config.toml
head_dim = 32
intermediate_size = 768
norm = "layernorm"
norm_eps = 1e-06
bias = "none"
tie_word_embeddings = true
init_std_qkv = 0.0486
init_std_o = 0.0
init_std_up = 0.0486
lr_mult_qkv = 0.5
beta1 = 0.9
decay_fraction = 0.619
max_seq_len = 128
train_tokens = 158900000
max_steps = 9699
MLP neurons of a small language model. Each row is named by its layer, matrix (up: input weights) and neuron, and shows model dimensions 0-159. Each number is 128 + 24 x the weight over its row's rms, rounded and kept within 0 to 255. Numbers have three digits each.
After each neuron's rows, "fires on" lists the tokens most often at its 100 highest values on Wikipedia text that the model never trained on.

L7.up351:133136126156131121161118133153132159117121158149086158156110122149113108176125146164127145133139173134083142123119153153114118120125091119131115148157191130096095087094151154101126149096128168149081105145160138122129115149116146113154121116152121121120107059163113139145138164112107096140123164102109082190131120131169138104158141149146124061165120122139120102153114129089141122137109094147142146102117120137168122113113167092123108115134117106107151134148109080132134148139106110
fires on: "and ", "-", "the "

L7.up115:133113148205102147085134078096124126122125104127172155130121128151130120153123088145140132165113103149150099134132125134144140158114106151094125138146141081133115117113134119157125136126144193065159118149160138181140150106097143143117157111119124127133113148157188130120097138127110090121098137140129119113128076133130142120159121147158132148165128104109142126138126090134095139121144122133155100154155084101105122144080108170084175132164104115108116128141110106091115160129099142
fires on: "str", "re", "ol", "on", "min", "duc"

L8.up304:159155099110132134094126133084159150121149126135153141129143124118114073090078138063124139157164145137122136153095109121134149146085110137054131186135166097159162134145132135124102149089117134137167120119133108121121115130140104132130126107176080168116149133120113136176140142145100156117119107093119160147112123138108147152087123160141100143140142137137157146119126146097092144159104170076111142120108124112126083137113143085144162137105139126142148133183145124132111121136125128
fires on: "it", "Coun", "St", "C", "coun", "t"

L2.up273:121135150121163144100116126130116108168123135139133129111132115099121123118125126141101147104128135171133138094109144116146130107139114133123109115135120132116092118124151137182089107095146115123176170146144090107108132134118172135099171147106126122132143116116093129091095113093177162102150147130180131070095134145081138112162140123149136123091157169117116121143109179164117152113118117170132168184136144094109089169123128096116101125123124118140170143196124112097164144105122135
fires on: "of ", "urr", "if", "s ", "; "

L5.up390:153151147143088126121118153128146104138128157111142114099153109132096087168153105081142148077098121166131126097128163144098170117118128151103144135109162098127132147117110167082074159147130099144144148077116148106121155129136126130069125106148165105105087092122140120113114102112102113140138143106103122127135057136142150129171124139154161125140159173118159133112157114133099100120111127139126146105133146162136126147154142133128105092106145129109132182142107139102155187133138136
fires on: "ow", "otal ", "poin", "ear", "op "

L2.up173:155140122122159127115141102122113148178110132117114148181078098136161167138119132132097109114104139131132125125176139136125165109154101110109120136156127114096123097150125120104130138148141084143125128158135133138126158137143138102214119093123105127136160107104139117136083170140147115111141116119138128131133122173124109099137099132175153116105094086140111162168176159123095135129138113107126153116131145093161193117148118125153136077128111102111101153110100105066140131109098135
fires on: "ath", "ound", ": ", "ing", "189", "ik"

L6.up299:166092133112137175149147158068139137112092117126133133099112136140122087097137129136147169142115140141138089137155128095093114145179124116155205057155141112156148190130101143145108124115139118116117153131149113149134151102162116110137129099134174109140132140150115102103162126111111089126126126133134137130145140133154092087136125058143105120078145122095120151134129108112148134123173151167149094157110122166150145158128128091144116131100114118150145116111124141115113109113132134
fires on: "c", "ed ", "b", "le", "sc", "li"

L6.up444:148168142175158137148078151110164093151126127104153134156078121155116133124170133125107119146120171138125140130119150150137158135129132157113078148091127138110132126076176126107117108136135130107106091159158101131100142149108118109109104090105125131153155120142067102163133120123105136128145110083064097141175125124122124133135111106153139131119136109124107168178132102096142139119087128133125168151139145126149135182157107089136077116129114125104144142107112113154141088106126148
fires on: "ic", "tic", "an", "ed", "ti"

L7.up645:111128154108140118134138090096115143130164101133078124127169116176132059127138135104150152131173115126112091134143118106150134119108109151142136133144123111130104068123114123126146093132120125117138169136075155120085125123118139148106159158143135157113091166152122143101128110079096143138099145137082123175163076111118125098135194157143177143124151078144148141114143104123118119119168169144117093126109125124135141149161126124090165166118089142127122138118144113127118134132151130
fires on: "el", "ol", "was ", "em", "He "

L9.up273:111150095086143148109108139136148166099131124141120112130158160095130134105180103171137108136143115160117138166119162133176131142158122100091126113118120117162175144114108116123128114124143130104074133090166143111139139153136140132089106151131114067110095136141131102129122155103117110136126113141154093111117089106078174154126169099140109092133119126138096113171117127132110163118177131139123129137123142143166144115139144137065106139128088136160092087093149144143169151142097140
fires on: "le", "li", "i", "h"

L7.up95:130152124075109068131145133125093144182118123147145143143105104128162154129095152145146127155101139128094140123109122074079163118164097173125103127147141105111130097133187113076134130122105115095103122128152152107130112155155106138116129111135146138124139133130114121159109121095165165102119105140122124153137149100120121125132114116096150093174144120132136099121113134080129145128173127142133157106148133114111067183111132121143126093092149125140178124157174143090160100141140136
fires on: "-", "eg", "ild", "an", "ter", "ti"

L9.up701:148126119109118100146114096128138097099126132109071134114126154121130083152083099146095127169117137159108139116179109141137065118105139141174127122131110133131154114141174109102102136164146154127134118171093153104143130120170168118123098140154112141139092144133120093111130100069092141147137153180134084165142081144153121099152159133138160145148128119159115130137142135107147152085119135149112156150100107133140150155133099167122137133145089126120123177148127111135170132091120122
fires on: "f", "was ", "rel", "is ", "ef", "em"

L7.up419:112179082109129114169131077134136131108103156114106177108109115156104099145149091095118135180165091126141146137144111106132124110115152119140125112123185145157145133163158122130119137172187104134162135105130116127142130175094150157159119117140139149176105158146155154129101124087113106068118124118124104149116127148120146141087137164133106125149132104063106128112096138102139119117149176140134153135111096097123124105084126107148114138125124122157117145114149154107115105121110151
fires on: "G", "c", "r", "C", "ac"

L6.up495:117149127130106119122136136147116132124061121136147138113145165132132169058093132150103121135142144108096118133147130115169110128146131141126110144143112168128103152128087123118077127096101141113117137120128111152135102168125113104073113129188148146131094132113082128164128108119152120194109178150160134147152100137172108172155148123145099129097134111159177120110111175129140099152100136140114125117113146103122128126093116137088131116141147105137156135118079147141173157112102109
fires on: "l", "am", "en", "of ", "ain"

L9.up282:132146149166129121160135127121094128138106115144105108108130174142130119170124107158163170125129143128099105120142117171126124118155146115152095098120150114157134172126111120142150161109127155106111112165144103135142086145106144141113120159107104109126147172156130079120110118121127165128078131130151120129154110155128182168072190151108133100077107083130118142117110114116115139132107136084160128114170146124154159127113126067106177102116122142117086117119130079147153141122118140
fires on: "ent", "t", "ant", "ess", "ab", "ous"

L8.up298:123171120149152151146120145087128091119143104145143127111136163144132115155108106094160138151124127122104121059113145108130144118130113147137132102151146108130128129130074143098163109168136140103125126127061143086191112115118144149130181141122149142152091147162146096091097129125116127089165140162112154111158130092123135094089161141089133121109141105149150105133131157121147178114135114091129157110158145132075132142087122160140134089091121125107135121157120117094137123163110141
fires on: "of ", "for ", "than ", "over ", ": "

L5.up686:170145115132106163160165123080162091102106135131167125133125121137103111122134086151163155106143182093111142133146128163082104121146109110144096118110105118131113125108142134158105137162146124143102135169131177111114083118153158112169143134143127107158138151134105180104097091123107136107172109095121128095147137132117110077156095123112183129137160098127158123121133120136126150143114168126136112131134108113138086158184112101152104142100107125127110138120123154111169144117092157
fires on: "c", "v", "iv", "st", "l"

L6.up363:130098161125132159142128105142142122138118146122138119093081105097113141094134168194113106097142132135083146091134138155133111123167138165124162128119148130143118147090157095117143157112122139105146123098162146125183168141131134129088089128147116153130118108166112145132123107115150131128076102096116144150067105119165132143153146110133103167124157189094133148121132133121124086155081114156127139169131120100122128130165136141162063114104119150107133135143100158099136117130110129
fires on: "n", "″", "em", "i", "ers"

L7.up734:067097138097090128075154098119135117100096145129126117128107126111140144127131114113145134131118134073124125120117156122104071124125140115117123121151155140173146133125101159115150134099155108123108115129133123110134131157110181167135150088111132118159130109140131195145152163143121129096121142109171100112166126183157113093128113136134166115133136135111132137138112169121110160161132112064124127100112107119170147143166091087161137067132152173152131149104134129138130105145096114
fires on: "\"", "ed ", "a ", "a", "A", "1"

L2.up556:111154109126136131134122147130140154099122144092133121135102082111114139154104092109076092144126130144116109151142155120104127124177084138135147137138159142135137168166163166141159120090107150146088104148185154120118147123129144147139124118133126146146116091130144112132119141148115150137148172127131136111093165125142130120140133130173154105115142119069124132132116123076094107077117156156109126115117115144091129139166135063115135120098138142208107138145141149075172139132096107
fires on: "al ", "and ", " ", "ar ", "ic "

L5.up590:140085123101164135148134107176149109118116124133134167110081125107150140149126131173097121141120141119095175132148167119095093112105145128077125105110135108159134134126140144094094135112119114137110158152102135100147139108103143164150121136125103075131097096096117127176155160128156156143101138149134086145130114107155130098141096183099119085137123154069139145114126095167138100110137125125133136122119124116093136157131156148170130103093166148164116112120092144125100154102137174
fires on: "s ", "es ", "ers ", "als ", "ts ", "ames "

L6.up450:155132118144138126129092160131151137149142150151101095119140101107079154089148147128141089150130116112141142094107134147114120148156135119126131169122142105153109094095104126130100109135168155148164141108117129107097077138112168153122134149086124122109120144134120154136143135075140155088138142159124086168074177096082126136138113164121118146084095149101109162186141119128133151118140140126111144162136134160147157151125108113089102087119173106121184125145131153102116120129139100
fires on: "k", "r", "g", "ó", "w", "st"

L6.up511:125119076098146105117142148117173135155084153121140119163155113120157145159150115127131160115141123146118130140145169094135098113142159081104124115116107122125131121119122170095176106109164129140112133099108116123113140093091182111108146165123123107163110088136118165167127133143127108108141147099130140117176106154125112148140146171132137084134114140095161148123118090098123120121084122118192095110108110151137122168138115093134186112121101137094108087106102115126140168111121099
fires on: "0", "a", "land", "k", "ia", "1"

L8.up45:158147113139128126172068138130148114124131119148122143110113159131125134132111100091115157139139131111135100108153138165102097094129132133173140123155134076159126125157079173108155141126162098126106106132126121119163105122113150130128151121090099115146131088105146120160133116129142171119097113127106125120176097147106189149128125091121115123086133151101114135173150072142131151131144111103133133117132137086093143143115151136064158131167158140122128098094145132112157116158062117
fires on: "s", "le", "ess", "y", "ment", "us"

L6.up525:091093163117127124152098157123082115130145112137127147177107158160160124122120076111128160121159178103094146157161106129106149127147129124154135092159116126153141141133136121110104126127145143067122116139142083184098139126081101168112120146139080133083148118150131135145140142058100101108100147109137109118094153160109146148107153105124158150132140120147118121130164156122117129117117121134109132126134124136117142132136115137098142115180166126119113089117092069170152141136144153
fires on: "ent", "ed", "ab", "id", "ess", "est"

L5.up735:121129103133133085147168091134124167101145169132124125118123164112166133100100127145163129150123113085136104136130148146160185132151101127108160067127133095127105132113090143135127106123114137114118154129111133090130132165132156119123120148143132118117136151122084095117134177110120142110129097132145137138140138139114100086142119161132140135141103100127170107165126134166132150110103152130047143156109089124114113150145129164196109119126168128147145162153132117101152131058107100
fires on: "ol", "f", "sel", "m", "om", "er"

L5.up677:070104131100136114127139110115108119153113142154133146080168112152094145151084152096150101132178113133155118136154129143125127157136130176167148117147121081091102108114088111119102122103125128120119158077130099144112136117089134156111154142113130106140129146152138138121122150178152147100117079096087161130140136125141137113091127159141137105119112099165147140162125132132091158083165158155123113127089121139157143151124149131082138148091112147142178177143129121138089139122158110
fires on: "re", "il", "v", "i"

L8.up363:145122076096144099077150109168140146098127133152141115136130129136098119102147119159124104106150128136111102103154120185141130150072170133113100150154127150132149131142119130134117134171091117125109142113093134141154151137111087078144144146112141125165102121108176102193133148157146142128097154095090162117170112103121149152139137141133123122158110116095149108139148158140181166092109105105111128149110121155132089127140160093129140106115122155109078131112094091137115116099150125
fires on: "ot", "ut", "for", "at", "it", "8"

L2.up252:160138161098166099093134071144144127148113113169139164110098102162088119161190132131137126113093121171119171168139155142109126116129102121112141148136115120138136143117080134102132142115108107188124132143060132114089162148089170142106121108118118129140148100152095141099105154132147115123105128152122128091125105119099103114134113127161108119117170148117127104095126136121090117101150140164143159141150117136137137177125127099139123120156144136102152179122085153104126131093130097
fires on: "\n", "ation", "atic", "ations", "tion", "ence"

L2.up89:177132168130169112127109153126108134145136104149124155119075139146111096111087122169148156109128134101114186124128142141110125070097116137147143147162165136098116138100166091135118168144139130139153161129127125122121091155127116160124162146105131105118129109157115117136097098136138102143106183144098089151095117162114109086166165125161139137111120121152096098153093126166084129136134151131138133113122143180151132114105112064139091132154136118104091106116142143167139113136118125
fires on: "-", "and", "on", "and ", "es", "on "

L8.up672:142103115113131127154131155133097113115115129132125157086135116146113143137151137149154135107129138102156152093139153126077098173137130110134084109175169127108164101138070094093112121122196149123118177110138127122181113091086142140116139132129086141127138119130115135121154125113147108179111147122156146147161134129190113083109140110108161165124137113155113103113141087123160115167154101167131144104101097105169101116136132142111104131149128136135096144102132138156096149120112165
fires on: "n", "l", "ev", "m", "ou"

L2.up43:145144137113161148102118147134130073118142141131092151138121074120102135095134157118134110136134113088132135129140204096150133113159140154113078130120108120110124115111178100145127143113149103107158138114152109131130164124068138122106106173083159091093144140143099116138110148109179159155138115123145113157144111123132148113115105115121078175136117140167143128112103114137159122131094117184122141142114099106148094136127093083096135126142163147127144110151168141121151158097125161
fires on: "of ", "ap", "el ", "th ", "s ", "im"

L2.up148:121158081107103152103152126111130138092141121089129116115149178104104124102192164104106128136129138134091158142144099162115125122106114145138155152133123115171118161140133133141081130116118146099151120121174135120136132124123104140149168154147138103149121189140135125134090122135104133159154146146134093131110159096104117161107122148106096141143128130100133141095130102104105111113151164128152157130110082155159124163084091083089099135166152084117104172167156133163133138127115154
fires on: "r", "cre", "coun", "g", "up"

L7.up486:144111107129155136120112130099132156147130121121139172114111161153109121156124127102127087106147147115136130086154127139126093105136150157164132114160103102109129102113091123061130122118157099109137140141134157135154133144116103146129157130131125119112086126113124103138134111144106104118140086141150106122125152123042149118123124150064119151121170148110069155103117168141094131125158144135141139168125119094175113111089182177158146129115140167140170119155136102158140145119158109
fires on: "o", "il", "i", "riv", "of ", "Wh"

L8.up258:148135093110120097139157109075120119121150141151121117131109163118086134115152135159138187109133077106171100149109112150117119137084108109136107149140141102114082080120158153121130138100134115148166117156143127130118087133117099144095094145148165152157096147119120166178137087121128142118099105106155137145106147141155133157110115146104137136130128113142143123133146148117119125137139162116138143100175154105126106151082083114092156161169119072197143141153106132131117128097131117
fires on: "th", "am", "et", "ek", "nam", "man"

L7.up256:128165138155096167106188159118127085158135104132120147133169141116098147151097141102107175103088128159099139132168139085102157129123105158157140162155174121101118170141129111098109143126088168134158114140118136143135107083096135124161126121122108161128116114128086099108120110120090105128148154144112146068153132102116112083109158132095132135100094164100152125130159105080125173091135119119156116103117133168120115151127120148148141140123138119126115152142107128160119115107099139
fires on: ": ", "| ", ",", "of "

L5.up351:153098111110160085104170114099088150142150095099086192119109151116151124128125113120098115082130128154138147101128157181101172110142123122134104134171118157118185143144170114145138149135114110087099150168159131114117142118132149157142125115098115109090135188111146118139162093136137124146114155133123134120118099138161144109112136140151149173123140152112126077125129121136169145134133107179109165109137114103141124092147116102098096132143129134121110101093115155127139104126094087
fires on: "s ", "ers ", "and ", "m", "tw", "es "

L2.up558:119130084125083131117166142160126157114134129078160110114154151123075113162121153118100111146119101150108149102120136117130113126130105137129157143163115128115143147152188154109098124130119103132147117121147120124068111175130159137156122169126113124114113109159127166100142119128133156139133112100125118184148158062106097121130132135112127143131140160100123142150126148146101110097117179099156152154079092126108111132118138124084121083089179115151135148162159128131111145119083098
fires on: "g", "al ", "ar "

L2.up251:162143093152143105145151138161134147102067165142207099129119148075135119102084114158135130160098136108135127126093147154129128116154136100084102136139176139109131147144075114153119126133095127152180128103117132147137090122139117107121104135147093164179139091133111105127128146134106152150137131111138144132125143164114137117144113152137108147169138114121120129156122163092127111165135149159108144084094171158139113109156104136129142105126105105080107134128124144178123126096104115
fires on: "l", "am", " ", "| "

L5.up9:081142107116111128117138136111105171131108151097153109137161169132119125133082134170126129159150142107109139153096141149123184129150120117111111109155145131164114108125109091098141086122102141145105116165146066158088107156153129118159160079160053174110115139110126108140117111089163158134125141135136093095128106140119098133149128114109094144116150147146104140133194116120134155143157144123126117130123133126170135156129105104141129109180134130130113093144112164149137142143130086
fires on: "/ ", "ach", "iv", "("

L9.up705:153124104099114148121184108107139128107146126128119139120157083138102121071109134120136125107141162134159143130144100120114168161108121136157122162113127114143126122113140097122142124146126140099074105107126108135093140111145140149189163086165109189115136173144104108132117161108114120134189116062110133109124137142107149096098071105109144166128143109115116134109121126101154117118113149106099115099088117105137111161127178135130123120140128147153140150137107175144145090124099172
fires on: "ag", "st", "St", "C", "c", "l"

L7.up717:139151139193122125172070118147123143120173181153115103127085129091076119120092085112109133129165133127133140141102158105121128152149139145117117143117117140141113123159108127142132123141130147157111155117136122103138133089124173155128158099148126112122149124074092089151175127090142166128126140128101138159072101144125145112093133160135120130103150119097166139132157147112114109115144139111131138132143136136117089136083116106151147110139101077133102119108173144194161138148131122
fires on: "Mc", "ac", "| ", "'", ". ", "Pa"

L5.up454:139124098121066105101144102115141129134098108118136118135127094139125135103128133101175143144163109132104126128167117105136133122116135120136177146163145122110108124117160104124093096108124157110130103135139152153117122169126141182121135144101145134122123131113170130117145101112149114172120122065154090172169090145116094104091141133117182136136161129092109123104114103076097161120132127121131146133145162147126117166172151106064099157125129137147079132133099180109126152142157129
fires on: "our", "ig", "og", "ir", "bur", "p"

L5.up193:098133140139106123137096146140122112186120129125165112140114082114081143103117077154126177100119175099158129180121111137127129130098123126147154133103138136107156125124134152094153137148131107128118102121111132120095103145123114153141160084090156124133105140146165137183136114148138167125142123098159111121169117150112164120082133125120139115134157128086106146134112114147115164132095086135176167097154114105170144106137154140103094137123130077089131134097110157123143080114128168
fires on: "av", "ed", "ard", "an", "old"

L7.up547:107103123148163122146146110132147160103118161134132095119131086173138188160130101125122145140119141151156093084119135119144099118098118165105125148130161072137114130151164063149168159158137122110137138112102100137141159115108119126148117142139131135120127111115153114123112143105135119145091128171149099117123084137137144127109132108176127117148137084117154144130120126092074155088111147163169120129144105123118136104149107137102177110172135150151091139126180118159137099115071139
fires on: "h", "re", "on", "ran", "li", "n"

L7.up127:084096123165130176140130110121103145098139149152127107127138093134128148148139141080087090134141124118122123117154149083178140137146111113151094151169135081114145128147113126109087161156128162115139139130150121112106132114140109122177160136146115106135125122169134130137143120139118131111073095142113146111136099132104150152143140128095095091124150140117092146139154140096108165067150168156149161152106085113150111159077155147131133155169112123136139098128137137159131120061117102
fires on: "i", "on", "in", "il", "n"

L6.up588:095171168155118110168095122150071154161112124159122095110134147095102126119135098081113118166144155138154131127062121132127141161125099158120134133128140139097155145100134150109112163103157146147114144152199132109136137117121113111114133154091154099121118163088113139149117120149135136126122116153091169122122124157100064158106141136126149119121169151150172132146120111144105151097083121108149123115146127097125086122117110086162122141155106096136113153105113133143147138152163149
fires on: ". ", "'", "1", ", "

L6.up91:097180097119105108103166103135123095136120132071097165134165103106124145096133180169133123113158139134100124127131113137130129099175115138107167119133155120141104142151149088112137129134089137092137151129123135154132073148146089101133108110133095111091126135129166118130172149140121142112110135133131155137126075117167125144133136132079151127114147120155142128106117115136104124138154164097150132130131138110153145130100132110154141110066210131071099141101145163142161118134119120
fires on: "t", "us", "at", "ag", "int", "im"

L8.up666:116125087146118097138146122099133118168141177134120144162116124127127176081115161097147132123167093091118108117102124148128115148084113172164140102151155110135156122135132087123129131130138147129065116129092132149138108140108124109126151103138085159115132121139098130167114199113149120114077094124122136105129132145126111061133119137140139147125119138179132129169130145155157169093121129161121116122105142114115133132173110133106070100120157123088152162141150108118162136146126102
fires on: "em", "ol", "re", "m", "e", "su"

L5.up524:168089152153126169112148141126149105161130190153135136165123126144097122064092120173126133128102107131122085111159141139163167128136100109122132101098140111139128139121105106126097119147142117172135125081167121111146106128090071121110140108106168129147125120112110153102126155154083127151122134100110135116112170147106117146106161070147126107092108150130130179120105088130149130177132118132183123129102120131108167092153142177124112108112106117132141154125129126135124115150111118
fires on: "n", "le", "ch", "b", "bo", "ain"

L9.up347:119131120122133135057150101153126170172119124117153127083110137170134151124077086107110142110175139095115143145137101097140145125108103062132142126152111126139101122162168141121142157111144155111114148131183118106106110134140115177103110144132180113135097095125187096130116159125100153137088147102156140163119139128087143142141149117096137101128148146140143126164068150090123128138143154102122115138114102109154113123089092116099146153099125138156139135127147109136137125138128137
fires on: "th", "on", "of", "ber", "ot"

L2.up457:179138177119110152083146075092138073136137124130142128129130104128102113074117113117151141149143109139105089122223097116156095112125144138113116143160125128154148115098157106146083148133154108135153147123144129161141139131141127149149132112125125149126088131078158148113125139089136077185104118107124104126106118153161122081132122105136138163136125140170127145119130113174076156136133165163150125119147128149121141114144116103121112159114136099107133144148156154143125127108150137
fires on: "og", "our", "bur", "rel", "cer"

L9.up437:128140114148094122116154075129132088150147072147125157079156118128108172162119164120145127137136131153125138114158102145155150123119106148115129141118099154150166055099114129109116112089098143087108154150143169132148122080144108072123099100119113190157104138127152129125116119126110129090160150151135098173162118134149140123115136114113148150122157112111125107165115118122110143136118120132137145156110093112147096123086133119161138108080136148104166120149143148182145150120153122
fires on: "w", "int", "t", "sur", "bet", "sp"

L7.up596:146134102124139114135120112120100105134131117138168147144129128134127109133141139145134116170161104146114084137096096145139112115142119128115137124122145167126142103177166120156134139131173164121131182131131112142088107158100143083127172150156174123098123126107138112160146150103147129102160147138148136102091129174182128144112159101172120110158106107108138128115092122095125099136121189133137092140119113125136130158066122097101129075117142078174122090106124117115152131115077106
fires on: "r", "l", "ro", "ac", "f"

L9.up625:162107157106107120084158098165135116143102115146115122069112141120136119130120113087116170121155122110143126118173134141120154121132094108132125121136090162142134121117130127081121144093098142050167152110152150090205125144095129157120153151142138136131129103142113116136114091153115108160128166097147098166125144120181134130126120102147143141148117116195113108122115116139134123123153132087138161111111112092167128105100132146111163078132159112116135141120131165127110115135090141
fires on: "l", "ul", "m", "rel", "p"

L9.up404:157110115140146099125100094109102140134130115112109114149134183153091147140099153104115126130134142135160135119154182150162091140138110095139123136162165110129113173133112160105155105167146141117085129143118084131123152130111077086156141076116127120124155130155129113154113115136130119139079123125101127147155133113112149127083084104144146122151136141111158156094106092151119128151137105079128115070206111139109139111096112159091120124161141148127149105142123163155150124117117136
fires on: "s", "es", "ed", "as", "ess", "ch"

L7.up524:112076151112143139099097132108130144146127127141083108138100184106120066141102138098138118162109099130171161062131125172139153139139132130145150123133180125144124142067155076095109094127162119116159109112111149088125084123154127135123136132092112102123109118087136104129143116141103174113167115138150143130157105104169132113125131138098179135133108132108129134129113117102114125102115144142131183133145112166132133155124155133152168134173130158131108152126106153124136155109134102
fires on: "s ", "es ", "ing ", "ed "

L7.up414:137116157113104100154160114130084162087148092112148142155121153158105095127098112174134158139136121101118104115101128157149104128133150127123140105122111110067123120131133119106144140112056127145104141148114122138099165109117147175118100119161131096123127156133134110135123112122139131152105143101093146157134168166152119158119150109128167113117189135106130113137189146101122116110108118112097119157151119098134163127071103161087162139133119124173099113145129135102182149095117143
fires on: "ever", "man", "fin", "wh", "am", "Man"

L9.up219:077113132112108103122157116110097135158102119141112148143080125107089138138172108119124121120145162119171137129164147169108114169090131143114103167143154097102122084116135166138110148151123140134112164114089120123092120114124145123098138140089120117086154132104153115126092118127127129119086126129144144145142186129067117103121110135096143125146163153127138122115115129110058127118144163107125137147133147109162118140146123141111107169085145173123162123146141112197165135127151093
fires on: "Th", "a", "Wh", "R", "ong "

L5.up574:154104158138184115113086132141160099130112152102157110091120126092111155172109134119089146090107131096138107129165117144163122102133170125120164131137106124134129145111126109102158148136097111111130089129141136058170131151095085111132118181118144111122139096113135138145143093119141169087119127111109148128146123097126169081172109182111129134153099135102114157151183129132168126135122148118123159142106102154124136103173131106092127105087148144127124115142105135101108130113118136
fires on: "ut", "ur", "ail", "le", "il", "ot"

L7.up623:130133097141125126138099125106122105145098170126128146140126129121115109122138118105128112141157112108114113160164100179142097108153127195119160103160162117128127123110156133120151141128158165141089116105151099077130106116099132121142100193110127115181127091105096151167110114150125117163143131087130120129172142108144175161138132120143161104111127152089117125134126144163086137121143121088133132097108115113166054145150156109074129150166125092149102128099127128115138109136114134
fires on: "er", "s", "e", "le", "or", "et"

L5.up518:174131186089115148130152118103075153167135109138120135048119159122144095127114106150153162115134107163115139121094161161120138102090149115110125130160135124142101154099167135119087111125169124142101137160129118102119117116109090133122124144159096090124124102118162123134166147152114112169139161143108127126137143137179092076141129158147119078133135139102141113181122135125130123102088105161129191089126145154131141126143166149142132117146133135115124133113116113109127097149138119
fires on: "s ", "ed ", "ft ", "and ", "ht ", "ts "

L6.up635:107138124138134133147133127104111182142144120166104134126128075133125107131115075122140108115129122103147077117132134124091127170149141079144131112137141073136107089159165168153120117119133106110120154114095159144129155077175164107099165143143122116140099139124106134101137158104128114111119155158147173151118162134102125101128176129050140136124144138121125145130100129089102123167135129106155120112093162125137152063138132117126132130120087152148129085123141154155125169106122115
fires on: "Th", "a", "ab", "ed "

L7.up366:159126123103122129108111137144172144147097146123146119113131109168107140116147152111152140133157146127089126160130126119138156124166131135143151154129136148127084121109137087080104118100110186125162159147112142115155143140164080153122158123138092092107095108090162109117155137109125131135071147127101116141107115150084123133109143133149119122118159137119172041157081157089139143087141137154103131128149104101133125139127110144087079112158137139128116125135140151161176135110165128
fires on: "on", "oun", "/ ", "by", "of"

L7.up113:173144104167126130137175154134147108170095128092143121120141152118136117172139132120109102125106130122133086130157163107115127125135111127117121141128128119122125104160131166098093137159103120115139116140099125164082145112146183115134123132155166105106073106107085090133136127169147162115140148138138089105094120137112132101120089137118161154073131139123142179147137136117100127131106106131167136112154149170143167154062143096125129100094131163111123143144102116111188140158127119
fires on: "ing", "ow", "Sw", "otal ", ": ", "an "

L7.up156:137156142117156138087104124113104165118149128122095099128135134144103156095085125145120121117163141130102100130112113088135121172108128116176089122127156098111114051115109123153134124138119107123127171128148130111127155137111124115133155158148155150124117114132127141125119081127121133154113165103113078094101130122135149141175164115101151121098186133148097145114152131170158100130143157145109152168170120124140113126156044151083105147102124167138114164131146133131121144129122090
fires on: "el", "ol", "s", "first ", "emb", "cl"

L5.up267:135129118143136149148146111117134127115127098116131084137163132095143119176149113095106135168154089091129104142130092165110073130120112103101113104131149135126153152106124144132162102159128075143137163128134103138081171125119124130093111143134109131108118100129148119131094090139154117163145169103086149149117136103152161163158107129099117141114160090116128072125107133136125095163153119098105141148190103109123158150104126150160105141156120144165140184136115165153113136144164117
fires on: "er", "(", "old ", "ed ", "er "

L5.up721:109099140079129156139155148109139160119121148137135125107120081152120142058100160120173111113133127105123122161139103147118142142109131180142110123167138122082104125106126129090133145114107102153151117159088136168142130167093157133162101145131136153115153119130131121110144137116112123119117129116108124105116109102182083091116152135167174165112113119157115137135159125137134125102097098126099152094129103123193095133170118153120070136101137109147142102162106163125137157156101116
fires on: "it", "st", "em", "ol", "in ", "rit"